From a checkpoint of a small transformer trained on Wikipedia.
Architecture: RMSNorm before each block, rotary positions, no biases in attention or MLP, untied embeddings, attention and MLP in parallel.
MLP neurons of a small language model. Each row is named by its layer, matrix (gate and up: input weights; down: output weights) and neuron, and shows model dimensions 128-223. Each number is 128 + 32 x the weight over its row's rms, rounded and kept within 0 to 255. Numbers have three digits each. A neuron's up and down rows have the sign that makes its largest values positive.
After each neuron's rows, "fires before" lists the tokens most often just after its 100 highest values on Wikipedia text that the model never trained on; "fires after" lists the tokens most often just before its 100 highest values on Wikipedia text that the model never trained on.

L3.gate75:072073118112077153124099166142170169146145107063095103107202114084049114141092108111174175226102097103088155172115153131162130128138135095135065133145100141144125142135171123101124146197124122149106063164132141166069098163157139113116153159095119143147084149117088140059128072110163146119
L3.up75:134097108073107104100150162114174160123167162102139123142157130117138121155121122102135083142113120116091178148110156122136123191155145099138067129133113083165129149116091117097065120161083151125139099121140148112137105102183160133079118084142096059144185172162101135166132102137069167086
L3.down75:142114124091135099069114138141144169138108139143135058155084176057121075174118177067110122139101099126110107089165100083109150163103118085111098170149122081071096149147107150084098139142087111114108163150121149117159104063109215120162142130124103142143175124149137055111099128130157137115
fires before: "1", "8", "4", "2", "5", "0"
fires after: "0"

L5.gate47:113140136164091152165116105114171115110099126076113078120170174137148147113136161134098163147133111150151142107096142126145162123111076124161142127147084125106103216190055119105145167170141118083122093134130171145102137117154116119110106111100149144107103104144064111170163151100115121126
L5.up47:155116123153071150165100126152151120081121181138095108158108195172118118098100176161058168126120077128162091133087106090106121149167088119156200146100137099131124194215101084117127158108155075095109102162109180168114127109148078108148103148077101095083101160132091115152182170124116129074
L5.down47:153122105173072180115099117116094141169103136179123119137115139096168163099071144200085186110137101147149165140131098124084152168110128134088129068116138140120183136139106057130151130105132142123132136179165171108121133172140116138146117168113093066106122167138105162138138163153136145106
fires before: " |", " ", " |\n"
fires after: " |", ";"

L6.gate490:045101097118100096119093154179180116105147179102103141089168172161205112209143170106134160087107127068161103134085119184094090080119118138118142123123146116129133128134118137145114125148188128151147129167125145112136191235158099151098112121128105148133122107105144110169101124103101156137
L6.up490:226168170161132103149201063085070142138083107115168157126097123186096116070169125127155167129108116155135131123198143113130156130143164103108122139182145003125111156156111081194158163062136168111156077160117147119125096096145136122098155150138102073196061206141199125124195101150120155118
L6.down490:154128130149120148089113127095125105153107137104122148098131106157117134133132152175167151122149105099111124085157151125095145070128154159086112061141137115101126083143107105191125158115121184154145116166108151119127140133153165082129165161132137116102148191182136148090204158047120141118
fires before: " |", " is"
fires after: " |", " that", "."

L6.gate369:148142160117096114117117122142119091113107142085169088194173107062125110173110157098145170157113128138185130159090093207148158093075129164066156124136146104131232100109161082090140146104193138111105149151088155130133143130118113143069166090123147042160113170138200134071079147117088123131
L6.up369:156079137147105124167124161124142142092110109118114061108188133092139138146142197110173146142074116115094110129130126151170075112093027194155119125147101129141181110064131127113070208101120072079132168093044144133111160147159131135128135159161121089137114150108186133113101135091149149075
L6.down369:089159128145126139131107117127159161080095112159178139164114173091146128102129147145125139106034100114145111136141097150133138098119133089088141125127123188123126150116125116115091114114207145133108106136120175169234169108150110089103122157111137063113102138078098163132101123123101113184
fires before: "2", " |", "1", "0", "ry", "ri"
fires after: "2", " c", "3", "4", "0"

L5.gate966:151177119147150125163127101121123108172155171124141187214115103142169148157084144092126162137123085120129108091157136155136105071100153136151102152148127101162140079096132110138134135139118106079107150130111160121103161063134104155125118136101106170121131181101159125119136100136044070108
L5.up966:176043145189147148160219107123164141142083154137115143110115175125108148166107120158142120209152108155096106106132075057147117129099146120156151176111188072093152123104153146114145146102118105106106102206120070152150154089087094141125128218102096160162145144117144151137116161091183163119
L5.down966:058061116053189073157103164097098110138124184112157124128063155086140085118145157107118106141166135147154160139149111097177100169154143181075127118063198147162117085147174188158157144102153134118160112176116147075114120127185153126127126123215120140126104052152142108170091190151169080105
fires before: " ", " \"", " H", " A", " S"
fires after: " |\n"

L6.gate416:116116085110136106104210138135151144112156142111110157121189113093142102148124141160116147161144059093101099109068104125134179222115107092165155169145141093118126159155152103107124141153141135104105086151172189151131093103128175077070144119136135090126088119106138140095154068112088112107
L6.up416:157144101123128139087082126110077197139094106110062139106177146137091090115173131104103139129127123084066104147079113184121160125068100150170090140152133153108080131137089100106055156149122167152148042186130145179098115111142137162123109121114102163161126117111111149176165094118154124153
L6.down416:159104123121086092113157121114108162101139136108061081116149117105101098082150148174072162097156112155160124114098126120051092129184114115073065153082090148127134160151145123137075154179140126207080166177130141074172102071096119123114135134095141145142130140151125149135119093078151118117
fires before: "1", "2", "0", "4", "3", "5"
fires after: "0"

L5.gate147:093132165094102103069053131087095162164129133107153128150116151170134185127149130140131098089088090101135171165145132086161122158142129093173112167183094228179107157199073152169134117135097120125097064133136117085113107105097116145116147160141137137086120176174157095123122099126135129125
L5.up147:106093119180113033036049137083137144168138184093160126154150116139173114120125159112149121113150087086218171115123167103119196121103135127117169151100124169147107147156122159151125131108114084154127121168146189127131130059144141067086133141086082110120122132104177173109075108112114095088
L5.down147:069163062124142158155142144074135118162130080118110176165090116077114184130131157156113168128093154107138125081176127094116160109089110129132102123152181157093142150121127125119084121154094133153143129124083107127194103128147146095105139104126142112111158154084117156114115072127140066169
fires before: "1", "0", "2", " |"
fires after: "2", "1"

L5.gate408:134096120109185189196160170125139199072093174151123177095159115194094108149092170153129134116094099114130127150140086170116097140120142125161158140107152144090076073160161164154141118063086189102151119129113162136139154117125122096130151153078185085108126097048209121135155109048130134099
L5.up408:121120149107203143174142188163133132118066110141108143093134073170139101094137155146139154082074133107125185103130110137135119088154079108155142132127172152106139061160132157114160183050118137113128168126085172123144169161085111105113153129076119118086109126085255163120112110100181147152
L5.down408:106109113128180105118115160118119103114042113110106129114116141153087135197133091106138091099098096078094096147123130106148192154120100151199115104098189118048192100142111119172126147125107122063165118146065134148100160148140112093087108100072094131156123078114137125167115142108174105159
fires before: "ord", "ond", "ies", "ip", "k"
fires after: " R", " S", "p", "s", " Sp", " D"

L6.gate46:116097168132097047131116145133094092087129128063085147143147087127110144124164118122105149153122162107097123160157169169138083188074146151133132105180095119163134091146133155095123161075095130142099195157095145152133140094192126082110137092098126056100149204120139151116101068120117111138
L6.up46:160128165166067044089100124132127138104134116066118150142121062115103194155165102128106127148130118118108144167147157160121112130091105181092166093133090186167147128152112151127118170122124143151095179112086145099088122116190130131119140121125129054109137161139119122126095114151135113072
L6.down46:108134135104164181134156144115135163130147114187178129080119174112126086116090122148103161104093154148148112128151076070165172083158156097105105121092145113095133104152114085104102080106164080134125130151136147133174161147107101162121093130160135136139061103078161136100093187127113156202
fires before: " ", " |", " –"
fires after: "0", " ", "1", "2", "%", "8"

L9.gate480:111116058120169138136125094123031145120172182160097099128164105137176150080074093104118140151165165125125106163068089152166145130119107114074142149186156076082098094088196137131114100138099139112141079143112088109089122165153211153089090073099117170136111135119132160090131124103085106117
L9.up480:119112088166125122127194099140162131152160128158131137160097115164130160126143106121072145143037126147138121074156112066159201117078128134113084118086184130094146160092141142174084159142073159092089075176182151105119122125174125085092124113098118175096147176134123115116112134143112107094
L9.down480:113181161184102109104190067151143148073164088094120082139079169208140135182095101147126151131145102153130132137180138127151145110164123144140086183141086156189108168070149137126142110139118170126091118181118095122156145090130085095167119147160111140107120181114092117130117133136163095085
fires before: " ", "2", "3", "1", "5", " |"
fires after: "0", "5", "7", "9", "8"

L5.gate9:144080126135166135138108179183194074119118126153143082181160121191178100175078161164070114120186109157143050140067155128167100111139132110117122140144107104133109159159132100138112095117157113114094093143118146176145084070086117100164158091110068114181101121106079100131146147093162132109
L5.up9:178118096175128149165138050139132140185128087192122193110097131139168128123168127126096158057144183128097145096109115076108130164090114130178179177098120186098112136167108159166154110146105113118135125079112051161185152208092085184181116163139143217139143039133143151139155142171151144140
L5.down9:115126046110122174144088171121097122103101045146123158107126121105136151097135126153140139101127154150129155160174109113123134154152153127111116125131131171187114135122141187121120125131160168133140142129124128147153123152121081155141155123130131120118121100137142145112086138149132084051
fires before: " |", "9", "2", "5", "7", " |\n"
fires after: " "

L6.gate876:093161108111105116135118166121104085139180168062149162176174185130155119157133145150095152118174181092087117144157139076094140064097095148093145147117088159122129123117115088077114168144180156115151136100107102155152136158102081164123077091086131109058090098134112114133165114080089146092
L6.up876:131158130097106140109112132118096162136186139120121197109134134128152101185134117078130163074123190143145082204162094124144104157130052144117102151175080117124090200158108162136122145116164130132124131078091166150101138101127088118140152117132131120163108195106187078135182122127124142171
L6.down876:098162185173194181140112178157115087149121127179134148123121127123132147112059161167151090157108179168092127198107067134066111133114156135104165126086114154060193167154135120124123149149111156168113167124140147174108111116126107049146170138128207103108136123142160122107130135112082105120
fires before: " |", " –", " the", " "
fires after: " |", " bec", " –"

L3.gate837:164128144149138141141166150064122103142136066194094136048056153137159092157114096142081211115208188153090142121116137070131079135117135120092155109130123128150092173169176116141146096145148115132178119124105104117127146147144125190189099123187157148080105132143035152153129178177095101151
L3.up837:114163109132208085149168138133142120130133081123092152133137093241110089130151100133195144096178088132109092125096164145112214150162182118088110134139166115085147101190099109139130137116091119127122100144116100070101108113177111073159179144114135193186187169089087103092156122126089157104
L3.down837:075147124129076160107069112111111117127149180114134112174089111078175173103128124082069071096123153089144166103141151120136188191097132173098099139125178185134094132136090134175124141080129046143079149129129143137159157110117136148072111112160059091128122105164117128142051110160116136192
fires before: "8", "9", "7", "4", "3", "5"
fires after: "1"

L5.gate887:082116100172091194147131115149155107133128094177122179095165076168186115138170168142142121096160129110103118153069126082137131148101167102133126153108150130100165115137161142130092149220105109142130092131115094161149119074106142076115092131123167084119078089165141141188113174073141090125
L5.up887:104110155189104129118144140170137088168175118156130165130131054091148133093182164128123068132182147132150120146148135138194161164142136035110142165124119119144155087186173141122104125140124110097113096224131136115165112059154156080141080135068134125119075111124069090142120100114091124123
L5.down887:124124136122111141111120131149113164116126137109122102135117148075119094105142126180099110154160130113115128155118064104137141127118141126143099092125140140056173110164154088090089124123112126116162127141172150119174175069123112076132165111092126111081092103128127145099144155097144114067
fires before: "0", "1", "4", "2", "3", "5"
fires after: "0"

L3.gate311:075199119124126140168146119164119120138096098148156121102119101132065094146112073133114144132222180135090116210152135076110135073147119091148075153125130109099133149127127124118150086133118149145137138091097132191166159144085072166131151132117111163127099113189112150127133120115220088169
L3.up311:141045108106144128141119062117117108071125147121136142164130134179130095113095145174109116186140080146137121066065183160228121098148203130127153121098130108199112086112147116146120133077105126133140081159157114100109091152130186090153114112175123144150115125115116113127086145191129145069
L3.down311:086176088139095164151118104143121117125131059123142137104118142141144155111141105104099093134185127151132117141127128128081127163135162136105111137094153147167147114166099132103145084122134173177157176108102153111155124171124098166177151154109146153123127099154109158140135140139168112109
fires before: "9", "2", ",", "4", "1", "8"
fires after: " "

L5.gate885:127124083101107148098140168173107157113153072119117069072137048175134146089148165136108148048112165102131150143112074144141159195150146099177152143157108129116095082160116090123089155098099109083136055109098143111126144120113151146127150068145155084097161181108189182180184136089089122166
L5.up885:131135117142133148096138191057109124092117172201115136111224175148101123128103164063160126159126144147191171208127156092112107186141101188133138133098140149105133170072135080120081099116110133047080106147114131189089122134120120159143160110111086106138160138093216162110150120089120143144
L5.down885:106102061100196130141185156143132167107077109187077126150100116183084154091132157185155133127120121112127154148090179142162179146097128101123143134110112154138149141208145129152099104127130109116123106133142119131126130143197161132187137133141144138172160146153149143138182136079151101159
fires before: "ord", "c", "ced", "ond", "ision"
fires after: " R", " C", "n", "s", " S"

L5.gate185:096149082113085097095097070180143125155118145087150128134186112111128115145125149091117109079043123095058172149119134186105145209157145107161135144095125120096132112072125123102117178140121146113121098120123128147096155193178096134106116115111127078179113156092140146163162113070177136104
L5.up185:161154095139139125116174108160169175122137177094159173137148111119124126171079055109133127171153073122121095134135160117117083196150192117211129076128139082181138151149128133161103148076175140108088095176107121142154126123119098140114141142076085118164089125119133115089143207100133121106
L5.down185:084097115121168119094097118155134146149103126119127121146126165170123142106088189067216146045106126156088115111102060147102125087128103109071126087131130172150193097155148096142142129117080146150088133138132084139129103131070159121190148095133113143149132125092161087083116146094143152088
fires before: " |", " ", " –"
fires after: " |", " –", " |\n"

L9.gate385:130106116130124113127131102172123204132146116127042130125093185165125120136084192104177085119203070136156189091084082123069107100155088107052161140152141196144114090142154143092133084073110112068122096145131167146123135136129171162121185184164144143156110146084168182102107129104104119134
L9.up385:114137128147167111138135131130104080083104093163112155103107157055088111113137084133096130103108187145113112176234139090113146117152118179129073171159092073128130171098154158082116147121111129127160128133149106117122120152078120158101077125125106110062163120131115120134140169163158153099
L9.down385:140112076121156137093193116112060126146152122162099134174168146082159106118162134111143146143159121132112191124099102120077188128131149140159086145111151080158113048106136101168107117145109131134143132146142111073144157132175134160150110099119135118116094143101133170105146129108062125089
fires before: "ing", "v", "or", "t", "ased", "her"
fires after: " bu", "u", " te", " Re", " Te", " pe"

L6.gate297:055178143085075111150151121170157122124107129132131178085157090129149072149099124158090128124134151109154091102173097156106103232127118097137133067142124070175107193209156110077072105160119142081134203072138111157142124052134099070152093080137127131125172166072154124127118105139114151118
L6.up297:134145148092126101118119071171090158118108194094191134133162107115093144166102129113145140184105149121091141151123134115103133105150160116070090174155137149106057111132159125100085111087133179121131155114084199138093123112114076150078096055139168133109127163184141156078095143094072199104
L6.down297:091133155133163139103177135151148175155109146165117126108113102124119111152123179093073110082143130139150088129154114087119086131181132141080123122059119124166156144154111139154073115135125109207108150086142123119145096110128138131100106117124143127179102066076151149142073146126163095183
fires before: " "
fires after: "0", "2", "3", "7", "8", "5"

L5.gate665:143145138123115142175050165126163073152149117096139105070179136116165123160132108111170124110065123130117145093044086115135125175161117134124128109153123146136079126180072135109107188175144141177138152162157114189111126140141102152107097106138118115144102165117130174195127091087147130128
L5.up665:166148129099133114129110116169158142133143134128125125093147099071126131131085072126130096180137192125165135148094095138134137149169170106170128127143126125112081123131102100183117162055132074152129149159084160190141123118077154193124116067153140093124111164180147161139125233178121142149
L5.down665:081125120093153140090068177133142124191171073176116120167158139161110082152119202101146098099057117097087109155089111108122153140107140130162152128164160147135135112149170159137098175178118094135150089135088158178118168133126109063115140139109169102067121090102157107095127106140128133154
fires before: " |", " "
fires after: " |"

L3.gate471:119124145090129094108117130131124119110119154088171068192162120123149104148128159121156093169061103125125116130030163198121154117118125189167169104115106162215137121169050123056075128167147131157094146114147185098094121156172148125142164072161112102131151153093164130131141115128116142159
L3.up471:052210117087172145081105142115073195173145179091117081100160115171105111119149122092167083080097115119129131127129080132120185199131075126137107132154123127141167132118074135143123165138094162135153097086147164116125125126149110105099186116160098131162167091141167124081152101094114113160
L3.down471:121141122164127084099164194145116113115106115124134140153115155125112117127135131088154117118095191106106106147145064133129083103130094145140105144068076096122151147134120146133106116109136148146138145118124114148120128160106136137118093144098095149166088147117123104103102148176083148075
fires before: " |", " C", " M", " ", ".", " A"
fires after: " |", "2", "S", "R", "0", "F"

L6.gate918:134180086166052113151114154120179170118174138063104127152144180149158146162118098100165122128147174086180077159113110172126183095115155142130117191185096193114153116113119084138096171200102166139080085130104117160171083175096128136143103123143164163116103150130134121118145181094169147115
L6.up918:039097112076165095148084057085071132143149085053187139095143123124081130079157127086081147142117126069117115096174140118146080169118120099106133105181099194077174180146134156096107142137113140148086116099038115162178129161113122180151102070104110138099130119152154130110174071159129172193
L6.down918:122096201160110151110136099095129082109053149136182143109122095101134079103093142066111165143095096167109137102097119063123206083118157161128132076101126211127111070178124122155136156152121117134128088181128105140092135166108139110087162177119087124102114106149144148159134126166111124061
fires before: " |", " –", " "
fires after: " |", " –"

L7.gate1:114169108170148180088143134107141119122062132137158137113142127111131067140099103117098099132119117167161110141150104108138127060164146134152136094168162124130149113138149215135142128092129123206178140141136082164158140168099112170097106200106132151122105127141069086091101109153143093146
L7.up1:139144174171088154071140139096147180088094133111118145101148127099160080167118161152156134132116118145156122151112178122129211091088162135127079104127180102107118125064088153147124118094090147132164213139113067142104138150109153127136097203127085180074140122194104117125069066085155101142
L7.down1:160099073084133162084153141147109217080175127137157156138145121061136067069082160163130124077104128175140176146077123076099161121157109126153181075092101154121090124085153100090090099133149109138126121130112168090107122172176154097104128134141078118106175114149163062160053142139149118123
fires before: " ", "th", ".", "ad", "d"
fires after: " A", " a", "A", "In", " m"

L3.gate956:166136122147133129179179116147157158090116143125157153163091052147149146124143161123116159170132138128183072145185109148159132084118136108071107125161157095149187108060171133101145121091129174104103153157097160169118206096114127105214087115135112142073079133107169097122098154055174116051
L3.up956:118100160144169095180188140104150143042114167123166136135116082136119140109139151141184146108126110129148097125198138128118148094166161146115178173122184060124157108109188138099136205070170149094074146174131164180117129086158102069143116161120139127147064160114153097109089115101182115101
L3.down956:070162131131169109103131132099114124105120130122103140097077117118148131135140170179233082126131116138145107106158160095202164085110144120129132161136111118127115136121098114182187161148110105110104144144093125182124140116111179103091141124043096083202105082124168105119092129125132128189
fires before: "2", "1", "0"
fires after: "2"

L3.gate195:127149146124151136084119159113122094152129148130114130154052147137080073127149097124180178096104138128108145116126101134088159084106200131135075117133135109065154140223061136135162151101149149162068135128080130083149153133080179122122127147081158188181178103145122099138181130120104112140
L3.up195:133118112148110156132148065108121177058090182082171126150205101151025156098158184157147119145115112143131113108153128154106168112098144172171118164110191127079173082074161159143132168134136144115137150140151135120155096131123161053088179154101107172167115119120150111102059115096104160173
L3.down195:173143081162177082140155138181099183081130125120101137075171134136066121122187112135104117138168161134136097127159103084176095116154124117132109089094076148179133043060180168076114085140123129114202126114147104155126149110134149134154125127112152122099160113177154145105172127140122145106
fires before: " |", ".", "6", "8", "7", "5"
fires after: "2", "8", "4", ".", "7"

L5.gate492:141080134099129076114144171106130077121139189112147145182112127102173115115079118167153133174106174159084103156099144175130164110135135109133086145126204123153129167102137123146092141125157167133163132203060206156112111157135156118121129133097182130150166131138196113071109106049127104123
L5.up492:189104040150142094139162087142113124095114080056114126102126129139139167120113139121105207128164065128105181142118179158139062141124147082135122121125148057067164051119122134177139158103069149180085118113109135133117108107090071129131083105142091161136157130047151087164124142146115154050
L5.down492:071126060101169143145144147141127126129169122042120106168105106176145130131069149086135148155171114110150117145072135112159061119189129131091130155147162131116110101203141184127131166135138101149072093153199134128091144125155144079132120135096095140124143106110119119134121141146195157126
fires before: " ", " \"", " S", " W"
fires after: " |\n"

L3.gate404:105139090112137148175173177147079120088121139111104125136112134159117111175088169137143155114096091123121130150156150143163076119130097145144096074099149180122163117151129124100099023180154061073111097095137115106076070114153095115106125096084131089142120164155148080115122067077118150127
L3.up404:144124091125164126118158116132139172102117148120096100143144130136137148133083200110111085158086125128083181092077137158127131049142134125110098137088149166142176119148156127078115105150111113090114054176146094082110108109160131098077140147116120108170148214120148191100146100104079165065
L3.down404:137097040111196129147197158134061194133089113078072142098168139148089139149105176097070118141109092076131100139153137125116194104145120110186068127130174144127111112180141149136114094133113126082151057166116096111085091114166154082120133085069133105154112186115155106142118109073151134090
fires before: "ord", "ond", "ies", "ip", "re", "ent"
fires after: " R", " S", "p", "s", " Sp", "i"

L13.gate854:170143076129053129081155192089116147150109156110106127153110085110089119138103117138101115156165098089110174157089170160089162163148153128102152138126119089094189128112133106109171129127144137141086132132167127133107201121112110121130107120102155053123137113213126127158136067107097172092
L13.up854:133103161116107102143135128113182159082158114133123115147158138105061078072166116107084155101139068106134148164140181102199181171102120139102135147071092108109117109163133142112118124187131116103165132149179124093185157115053111149147109108131224083088173100152087124132110068078081147109
L13.down854:145109114132140162128159142118120162153109135169107102122148138178117086109119108090132125143139129156156107144074145116132118127128126196095153156080100126181121201158175166126070159225121142097123151136151138124136102109099093094119097151051137156111139082111027102139114105106083130119
fires before: " of", "2", "1", "0", "u"
fires after: " |", "1", " was", "0", " as"

L5.gate933:116138129134149192083085152153136149119160102129145168097172137128099106148173162099106147109102153092130082133147219114127089199123130166202145089081110105124151144124105108127135056140127159051143097061165121135184138155109135126164107160147114110140129115141114084125142106170121169126
L5.up933:195129041125131102205147104105136042122122121094116109145093140167145101132101095139102158118163160151135120123092062172164083151156166091113127136216134172135071089119128121144118161162116193154126105160106130156078118105103104137121125054097162104164127173116135164166117134109133135128
L5.down933:127156121076059116139120179129164136124131081160099109087060096090153159091149145145127098099121124120152141152105113105156124142108142135072167114113152143163137130125138117081104069072184077127115123165108172120130121092100114114155114146161115114066127121130082134171130104116176065096
fires before: "0", "1", "2", " |"
fires after: "2"

L6.gate92:091127154106137084170134153126141144113122090131124154115115115131202109161110119182132213123127093142176134139135137137109144108123139164126177160184158050099116164054144169147079162093136180161111107139118098079062154132077125075135214223139078135141134153159120067145100161131095120123
L6.up92:118071143106098111152144127124165104180116090106110178124104105153073159156094080108148172133127121127092124154155163105113123177080128096150137202110094153125160179093154127161191142172096115152146078172127106071086089113118044129167134142115112107124127148131134088091136139178123082151
L6.down92:070093108119089095141094180107069123135149098096133108106080118131146127134070105137137146072141113151149156156144108151152117118092121131163144135140156119093105149132185050129102188117133125154095157113178141163161162110146138158028139123142107125118145102149100151125111124163153097159
fires before: "0", "9", "8", "4", "5"
fires after: "9", " G"

L5.gate84:100162110161121152124147068139167115182092118126135140162141127163148206132108128124092121127133080061143103107105165125097132093152177103154132170137067149128118136085170125167108145159161124075074157091098124131155192117108081197151151130134122158140133131150170097139131087111157134068
L5.up84:183066145105139096117172126124091153195158132161089122157073149132120147152140142113092109151166101105194128135073107140191128091146135096169163173126109150145077165134169136181131140085093139097117120140144153123116100070151062187093163110106133154177074105139100153159108173148194103092
L5.down84:111119119106159101131121152140124081039150086129152146112074157072083096050165133152179132126205155172149087119118101133157116135133143135161125072077140157136090136177121142134148120173108119171180115115099098157071105082152145111103156143121152146113126062134107099134126134099176080109
fires before: "0", "8", "2", "9", "4"
fires after: " "

L3.gate299:135077131125091138119115096108165129138102047170162124089081159125085136124140155179149151179083101089097072137143120108175125123192185193083088081093156135134097138091153132142131137111121109094190146151097150124115132081117159125143140199149121131075180126131086117123099128107127155158
L3.up299:117100092132167145076120097160075095084124056111113130120099118176094104127187125145134111152218168133173153124069111107134149119134153041152137134086154080104138079143163166197136123090150110125141061188133117110125115110125112168178175168124149154113121161124115086172104132089061083137
L3.down299:072192137145089096184115124060175117133115134130108137119049120155188149087127169082102103116145112135154101130164172138153100121126109151090075085173138146129123150136126136194156180158169093109081130161133146114122079152170172116079102066137145138144115109131126164123134181105103119107
fires before: "8", "9", "7", "4", "0", "3"
fires after: "1"

L11.gate927:074133123110157127099172140208068094160209090103160139146106158116093101128131068109185140197092129095114127116125122128143194151111143144145131025092094075093094133145144100133118158178110122121109104125075129094111113127183187103101101122113108163110105110138102192094180075111126127123
L11.up927:140131106126095102136166138107123111039081126045132146124141136166151146143083104128085132147155135109140093147116073081126169170197168083153128126096129169082196107130183084073173188086142152125182112144160115156136164075140110071154107150089122109128115116122169145082130113126132117124
L11.down927:090093104107110062090118116114124181171149048118128130159072073121070117152128118080080101187144078141130150105062155137096119095178107115098078135080109153163066135107132160136134149134081137132170072094147138155142126168119172152139108104147116117095158156158114149130137095115124124125
fires before: "2", "3", "6", "7", "9", "4"
fires after: "4", "5", "0", "8", "7", "9"

L5.gate781:144170156166129174140133141104098111139151139112158145104115109139177122140076118118144094122100166085103107183108103155131137141105137135112201198145137125100154142115164084147046125105179103116113098123133134114096090150175148187110117159120116088099113152118141098167192105111099100150
L5.up781:115101122110127102098088140105133086142113108144173113156113129110208198123108137187190143128152150113117177163143116125136188107079112127160167111151191079125145095090170173169121147061127089099109114163076120099048130121121117107086143166136104151136107156079115132103108089130085125136
L5.down781:093083076105145083177081154116129155161129106123144127117088102121082110140120116168102161125133130192144203133135138153173141105099137064077076096127129139148141144141101177118146133058183083117165139166149148117139165159136157128184146134109082133154115095136141103097159185100122095172
fires before: "1", "2", "0", " ", " Al"
fires after: "2", "\n", " |\n", ")\n", "-"

L7.gate123:145111138105127134087170104098108111185121149133125229117117157107045159164138091105112158082142099121104098166163062053201080156135127117144160137097160109120145131114164126131116073140196112104196168112173140092163069144097068152171142169127133198170092092103112049109184128169102101156
L7.up123:081118106121163147109212106100203165118115093133130134108151118119118114149044134106155205113138089097149140153167122085108053152056153101096109174140132095129144189141145142182185171087098121124101131096144111053121128110102153119153178124118113123153143116116157102084098166104135141129
L7.down123:109095115080151101172167103175122187137140206105133141165164108093162085180111105137101138130143102151178156126140154099134186170128106079152122155166213198075109120138148140092093145071122129148155124129199114099154142072110105139129128072133135064097136151086135174140134115109138135143
fires before: " ", " The", " S", " L", " H"
fires after: " |\n", "\n"

L3.gate189:067177193053101150065106173053201135104192139141138065111118158196151142149066090133126138137120116076106105125169127138125074145050118079125106157147066126139116181142152128104045136153140144156142069088124159100132142137087152128100114113124105146082119149142121169114184121139082149155
L3.up189:147081139089137135151082140126101130089126132122124054182165133168133169117102105151139101186106065075135142126100122160190169093123145147114144168123123122089121107081148161146098137100113123087167092150143165150150192108115188077123110115125175120089162123125095172147164093113094129107
L3.down189:125149137119123165094118097102166117099094108144137142103096144116123105138098133088143087092174151156177135104163110100108120141088188085119079126161120119091078146125150145121124125128095108165096146134131100070124098143111121109121095142144111100184125085138122140092131127113107134088
fires before: "2", "0", "1", "3", "4", "5"
fires after: "0"